config = dict(
    n_layer=14,
    d_model=512,
    n_head=4,
    n_kv_head=4,
    head_dim=128,
    d_mlp=2048,
    vocab_size=32768,
    activation='squared_relu',
    norm='rmsnorm',
    norm_place='pre',
    norm_eps=1e-05,
    positions='rope',
    rope_base=10000.0,
    rope_fraction=1.0,
    qk_norm=True,
    attn_scale=0.123,
    bias='none',
    tie_embeddings=False,
    parallel_block=False,
    extras=['capped logits'],
    init='normal',
    init_std_qkv=0.0218,
    init_std_o=0.0,
    init_std_up=0.0218,
    init_std_down=0.0,
    optimizer='muon',
    lr=0.0146,
    lr_mult_o=1.5,
    beta1=0.9,
    lr_head=0.00524,
    warmup_steps=77,
    schedule='wsd',
    decay_fraction=0.614,
    decay_shape='linear',
    final_lr_fraction=0.1,
    batch_tokens=[65536, 131072, 262144],
    seq_len=1024,
    doc_mask=True,
    train_tokens=486500000,
    steps=3477,
    dataset='wikipedia_en',
)
MLP neurons of a small language model. Each row is named by its layer, matrix (up: input weights) and neuron, and shows model dimensions 64-127. Each number is 128 + 24 x the weight over its row's rms, rounded and kept within 0 to 255.
After each neuron's rows, "fires on" lists the tokens most often at its 100 highest values on Wikipedia text that the model never trained on.

L9.up1700 [119 139 165 117  97 128 149 139  94 151 163 102 150 155 109 149 133 138 111 132 118 129 154 108 149 123 119 130 139  73 105 162 159 137 130 146 111 104 110 144 129 136 125 111 109 116 121 104 122 163 102 152 146 122 113 180 121 118  77 125 133 147 125 125]
fires on: "2", "°", "0", "1", "3", "4"

L9.up1622 [135 155 154 149 141 102 157 180 111 127  61 124 125 180  97 116 152 131 169 137 144 148 108 123 143 130 125 123 134 135 127 135 121 169 136 129 140 147  78 124 123 132 104 132  92 148 152 108 168  91 130 182 137 118 129 119 144 111 133 155 148 134 125 120]
fires on: " (", "2", " Division"

L9.up545 [137 155 122 114 148 111 155 164 128  82 119 144 182 131  93 115  82  92 129 117 165 149  88 125 124 151  76 136 125 146 115 135 137 126 150 142 113 121 117 140 115 137 120 153 133 147 184 121 115 104 144 134 107 135 149 137  85 144 150  82 100 142 103 143]
fires on: " ", "-"

L9.up1541 [104 128 164 120 131 123 154 148  93  87 110 151 149  98 140 137 113 115 132 148 132 144 141 131 154 131 123 132 143 127 123 133 176 109 127  95 175 123 153 150 148 131 139 162 128 126 101  90 126 154 112 167 142 128 117 109 153 120 120 135  99 100 130 112]
fires on: " |", " Press", " Sport"

L9.up1197 [114  97 135 135 106 125 119 124 127 109 127 132 120 115 111 162 153 141 113 117 145  95 139 105 143  99 141 117 136 159 121 148 118 146 113 101 170 135 127  70  99 108 129  57 143 175  68 103 147 143 132  85 123  97 120 103 101 113 172 120 162 144  89 119]
fires on: " the", "'s", " Belgium", " |", " national", " its"

L9.up419 [115  81 166 125 154 140  93 155 132 135 129  90 148 118  99 122 127 127  87  88 112 132  97 176 156 125 126 150 135 137 115 126 120 132 140 145 115 166  96 105 126 149 153 153 139 148 152 120 146 148 121  93 186 120 139 160 104  91  94 142 150 170 156 129]
fires on: "1", "0", "9", "6", "7"

L11.up970 [170 118 139 151 118 154 155 135 100 174 115  71 125 136  95 143 120 133 126 164 104 150 123  84 161  83 163 123 125 113 166 119 122 176 150 113 126 162  88  88 131  91  88 105 124 151 159 122  77 140 132 157 157 131 135  88 137 134 116 144 130 140 127 134]
fires on: "|", "ulus", ",", " and", " the", "-"

L11.up1933 [135 127 157 128 137 114 110 151  99 132 141 145  98 118 182 133 113 127 144 155 113 140 133 127 125 151 111 101 121 120 149 134 131  86 209 174  99  77 106 119 117 115 140 149 113 117 110 167 168 123 128 148 112 150 106  92 116 112 144 116 129 130  98 134]
fires on: ",", " would", " to", "."

L11.up931 [151 161 184 101  98 162  97 114 111 116 107 107 137 125  82 142  96 138 127 169 117 115 154 153 152 115 119 117  92 133 117 126 187 155 140  97 147 176 186 155 123 112 143 135 134 122 121  84 105 132 147 141 114 134 120 130 139  96 107  76 165 184 148 119]
fires on: " |", " as"

L9.up1615 [109 160 147  98 135 152 123 156 110 112 175 104 118 119 124 152 134 164 152 129 118 135  88 121 151 143 127 185 164 160 115 148 155 107 107 148 130 103  93 122 102 115 115 139 119  82 130 122 166 103 141 111 111 145  70  85 121 134 158 165 116 133 105 109]
fires on: " of", " ", " in", " into", " an"

L9.up1031 [146 148 119 103 149 159 142 118  81 114  97  97 115 164  93 137 111 167 150 135 145 140 114 167 138 111 106 137 117  92 142 137 123 136  93  95 127 171 147 156 111 106 108 154 115  94  98 117 119 108 130 116 125 129 123 133 109  91 132 113 149 116 155  99]
fires on: " the", " of", " |", "0", "'s"

L9.up1965 [124 113 158 139 152 168 123 122  86 105  90  81 109 129 133 130 102  98  97 140  75 152 171 135 155 161 116 154 135 125 120 139  89 179 114 109  97  94 133 130  95 104 120 116 102 124 116 143  97 136 110 108 163  94 173 131 168 108 131 147 157 115 120  94]
fires on: ",", " a", " the", " returned"

L9.up1833 [136  82 103 140 154  87 128  90 195 119 125 136 136 137 129 141 159 145  93  99 117 101 100 127 180 144  96 142 190 119 141 151  95  89 114 116 139 143 123 137 120 112 169 163 114  97 122 115 154 161 136 126 168 111 158 117  97 137 119 132 151 151  98 131]
fires on: " |", ";", "z", "-", "===", "4"

L9.up1870 [112 100 148 164  98 138  93 134 156  83 122 128 103 101 121 130 103 124 107 145 148 164 101  95 131 141  87 139  97 110 106 119 103 146 103 116 133 108 152 134 121 120 107 103 110 106 125 170 126 117 139 144 168  95 115 137  87 114 108 134 130 146 155  97]
fires on: ",", " |\n", "-", "–", ":", "."

L9.up1272 [145  90 114 160 186 140 159 125 111 135 124 116 132 173 108 138 171 177 153 165 139 122 109 143 108 102 153 143 136 125 140 108 120 100  96 125 155 168  98 103 110 145  79 161 135  89 155 199 126  84 140  83 157 127 116 107 136 146 120 104 149 175 117  95]
fires on: " the", " in", "9", "th", "0"

L9.up1322 [134 130 143 118 131 155 137  89 113 108 141 121 158 167 135 147 130  94 102 116  96 118 135 132 134 154  94 102 119 159 134 135 178 157 119 110 122 131 163 163 143 154 118 131 132  91  94 110 171 117 134 100 122 123 159 107 139 117 134  90 124 131 136 131]
fires on: " The", " as", " and", "'", " played"

L9.up1140 [122  99 117 150 180 101 151 103 158 133 127 153 107 190 134 152  89 113  75 151 146 129 139 113 149 110 130 114 114 129 148 137  93 115 120 115 123 121  88 118 184 136 137 121 151 101 170 116 163 101 138 105 146 133 161 134 158 139 108  99 149 110 148 140]
fires on: " c", " Gu", "4", " |", " G"

L11.up1791 [138 126 116 110 118 135 124 160 149 124 134  60 127 130 162 167 195 139 143 130  93 128 120 164 141 118 159 158  85  97 128 102  83 136 179 150 157 165 141 133 130 130 128 104 132 107 144 131 115  93 131 149 136  99 143  82 129 134  90  94 134 157 173 115]
fires on: ")", "0", "%", "th"

L11.up1246 [ 99 127 163 114 206 144 120  81 140 133 142 144 115 142 161 162 129 154 116 132 165 114 104 131  92 148  89  87 147  87  96 107 118 153 136 149 122 124 131 129 120 121 126 150  62 105 156 101 128 161 110 126 138 149 100 121 115 101 108 155 132 131 117 148]
fires on: " O", "9", "7", "6", "3", "0"

L11.up230 [134 101 120 127 148 124 146 143 159 142 175 122 115 139 146 131 128 105 153 130 144 104  81 146 130  99 157 128 134 168 161 137 110 146 135  97 151 166 145 119 111 127 128  95 158 136 160 130 160 156 159 119 105 131 155 108 142 121 112 124 120 127 102 124]
fires on: " his", "'s", " their", " its", " her"

L9.up1299 [123 100 170 115  99 126 144 131 122 160 134 125 149 132 104 156 156  58 123 131 151 154  81 120 140 134 147 115 123 107 132 163 118 146 154 149  91  93  94 124 138 143 116 109  95 143 140 150 148 124 107 162 107 133 119 144 169 144  92 163 123 189 129  91]
fires on: " a", " first", " was", " to", " last", " |"

L9.up1397 [162 148 167 131 117 129  80 148 110 162 156 105 105 146 127 112 104  85 151 168 120 137 139 129 110 158  94 107 102 136 130 148 141  90 139 114 152 109 109  99 115 104 125 163 150 134 161 149 123  88 122 149 107 145  79 124 133 142 151 141  97 167  59 151]
fires on: " of", " in", ",", " to", " New"

L9.up128 [ 83 118 104 149  91 132 115 147 140 103 137 102 116  97 130 216 109 155  93 132 113 134 107 111  82 121 140 120 121 112  90 113 149 105 104 112 129 144 116 144 161  92 137 120 117 116 131  99 141 155 176 144 129 147 137 161 116 161 142 138 107 132 194 124]
fires on: " |", ",", " (", " and"

L11.up874 [140 103 142 136  82 107 122 136 144 154 130 119 143 168 143 140 147 117 129 128 117 170 132  67 120 137 106 147 104  98 125 120 135 114 123 104 121 148  67 144 114 119 148 156  93 108 119  91 134 137  98 157 143 154 114 153  92 133 151 162 131 165 114 135]
fires on: "2", "1", " a", " K", ":"

L9.up213 [ 74 133 178 119  84 110 169 140 105 155 147 139 126  91 130 106 106 137 115 159 150 161 110 131 157  99 174 119 143 132 132 142  96 104 111 158 114 119 119 118 130 126 100 107 146 141 163 108 102 141 125 144  98 126 152 153 152  93 135 120 131 150 171 132]
fires on: " on", "8", "1", "6", "5", "4"

L11.up1136 [ 99 137 182 135 160 149  97  99  99  77 161 118 124 118 142  94  81  94 108 134 140 141 129 119 124 128 136 123 108 161 135 125 120 162 121 143 132 130 105 135 106 139 142 160 138 137 136 120 153 155 169  88 140 130 149 117 128 119 129 138 157 146 132 152]
fires on: "0", "1", " "

L9.up844 [ 96  98 143 111 102 137 131 101 156 113 140 170 140 152 102  96 122 151 156  75 121 142 170 133 109 140 112 117 113 140 119 158 102 108 160  95 105 126 125 148  74  81 157 131 101  93 111 104 109 129 174 197 142 137 145  95 144 109 130 107 131 115  90 182]
fires on: " ", " |", " (", "1"

L11.up554 [136 127 157 103 112 165 125 150 103 136 119 109 113 138 110  99 117 143  69 149 122 122 147 139 186 147 150 113 162 122 152 121  99 131 140 132 137 132 119 141 134 140  73 139 131 124 145 125  81 123 212 123 151 125 127  95 143 124 156 134 137  76 149 122]
fires on: ",", " (", " and", " in", " In", ");"

L9.up170 [147 120 154 138 148 130  83 103 128 122 115 103 121 111 146 104 124 123 135 169 144 153 120 143  74 133 108 159 122 157  93 150 130  94 131 123 146 132 141 137  90 107 126 131 112 166 132 132 144 111 142 107 140 111 129 143 123 101 142 143 118 128  96 121]
fires on: " at", " At", " |", ","

L11.up1084 [127  88 129 122 109 120 175 145 170 117 110 139 143 133  83 146 103 159 117 130 177 147 138  93 135 160 102  77 105 188 140 123 101 112 108 100  95 112 108 151  80 100 106 117 119  97 143 113 207  98 175 117 148  88 124 127 111 112 110 122  84 151 111 136]
fires on: " |", "-", " ", ".", " P", "1"

L9.up1761 [117  97 143 156 130 130 125 139 128  93 152 114 129 121  93 109 106  97 140  85 131 144 129 154  79 149 115 137 141 152 100 116 100 109 111 128 124 121 108 139 141 120 104 137 153 128  92 164 108 128 109 141 133 143 137 182 121 108 145  73 111 120 141 124]
fires on: " career", " season", "\n\n", " V", "l", "Career"

L9.up63 [109 149 147  94 131 134 141 133 138 139 159  89 105 144 106 116 107 158 126 141 142 114 119 112  99 119 124 133  98 150 110 126 109  86 121 120 127 138 137 136  91 125 105 165 138  93 153 174 118 158 163 116 109 106 136 109 122 115 120 145  76 124 113 140]
fires on: " by", " in", " at", " of", " to", "."

L11.up1964 [153 131 100 152 134 132  77 110 139 122 141 107 102 102 134 115 113 108 129 133 134 127  83 143 108 141  96 126 139  91 129 177 113 104 142 103 130 138 142 108 125 113 132 104  97 140 125 135 127 129 178 152 163 102 163 113 129  86 113 107 112 156 133 131]
fires on: " |", ".", ").", ",", ":"

L9.up1724 [121  84 192 118 135 139 109 127 122  78 140 109 107  96 125 180 135  97 116  97  90 113 130 137 121 122 139 148 139 119 158 144  94 111 112 112  83 109 127 110 154 135 161 120  88 129 112 139 136 113 162 116  86 146 150 126 130 165 120 152 128 112 170  89]
fires on: " |", " (", ";", " wife"

L9.up96 [125 124 142 147 124 162 136 122 124 115 158  86  97 167 108 116 189 133 120 155 121 169 162 100 153 151 119 153 126 114 161 134  90 155 155 154 131 160 111 130 123  71 142 141 125 160 148 139 136 104 160 116 156 115 138 112 130 127 158 162 127 148 134 127]
fires on: ","

L11.up1969 [ 95 143 153 107 149 112 119 130 139 129 127 135 116 145  70 129 134 124 133 141 177  97 155 140 145 145 114 141 124  89 119 121 145 142 118 122 121 142 109 141 141  93  99 143 124 150 145 124 122 130 122  93 172 100  87 130 130  95 166 132 137 110 147 139]
fires on: "1", "0", "9", " ", "8", "2"

L11.up133 [119 153 153 137 139  85 151  94 138 114  71  92 135 131 127 120 158 128 159 126 142 140 124 163 119 120 113 141 132 153 119 119 123  93 136 110 150 119 129  67  85 114 131 137  99 127 116 123 175 108 119 153 137  82 133  96 133 112 127  91 169 139  99 151]
fires on: " |", " the", " was", " to"

L11.up39 [134 117 131 102 118  91 135 164 126 140 101 147 111 157 128 131 105 128 112 182 127 122 125 109 149 134 171 170 129 101 100 159 187 136 108 172 132 156 120 119 176 118  80 146 108  91 122 116 119 158 122 167 141 128 119 139 103  76 138 167 143 139 122 151]
fires on: "0", "8", "9", "2", "5", "4"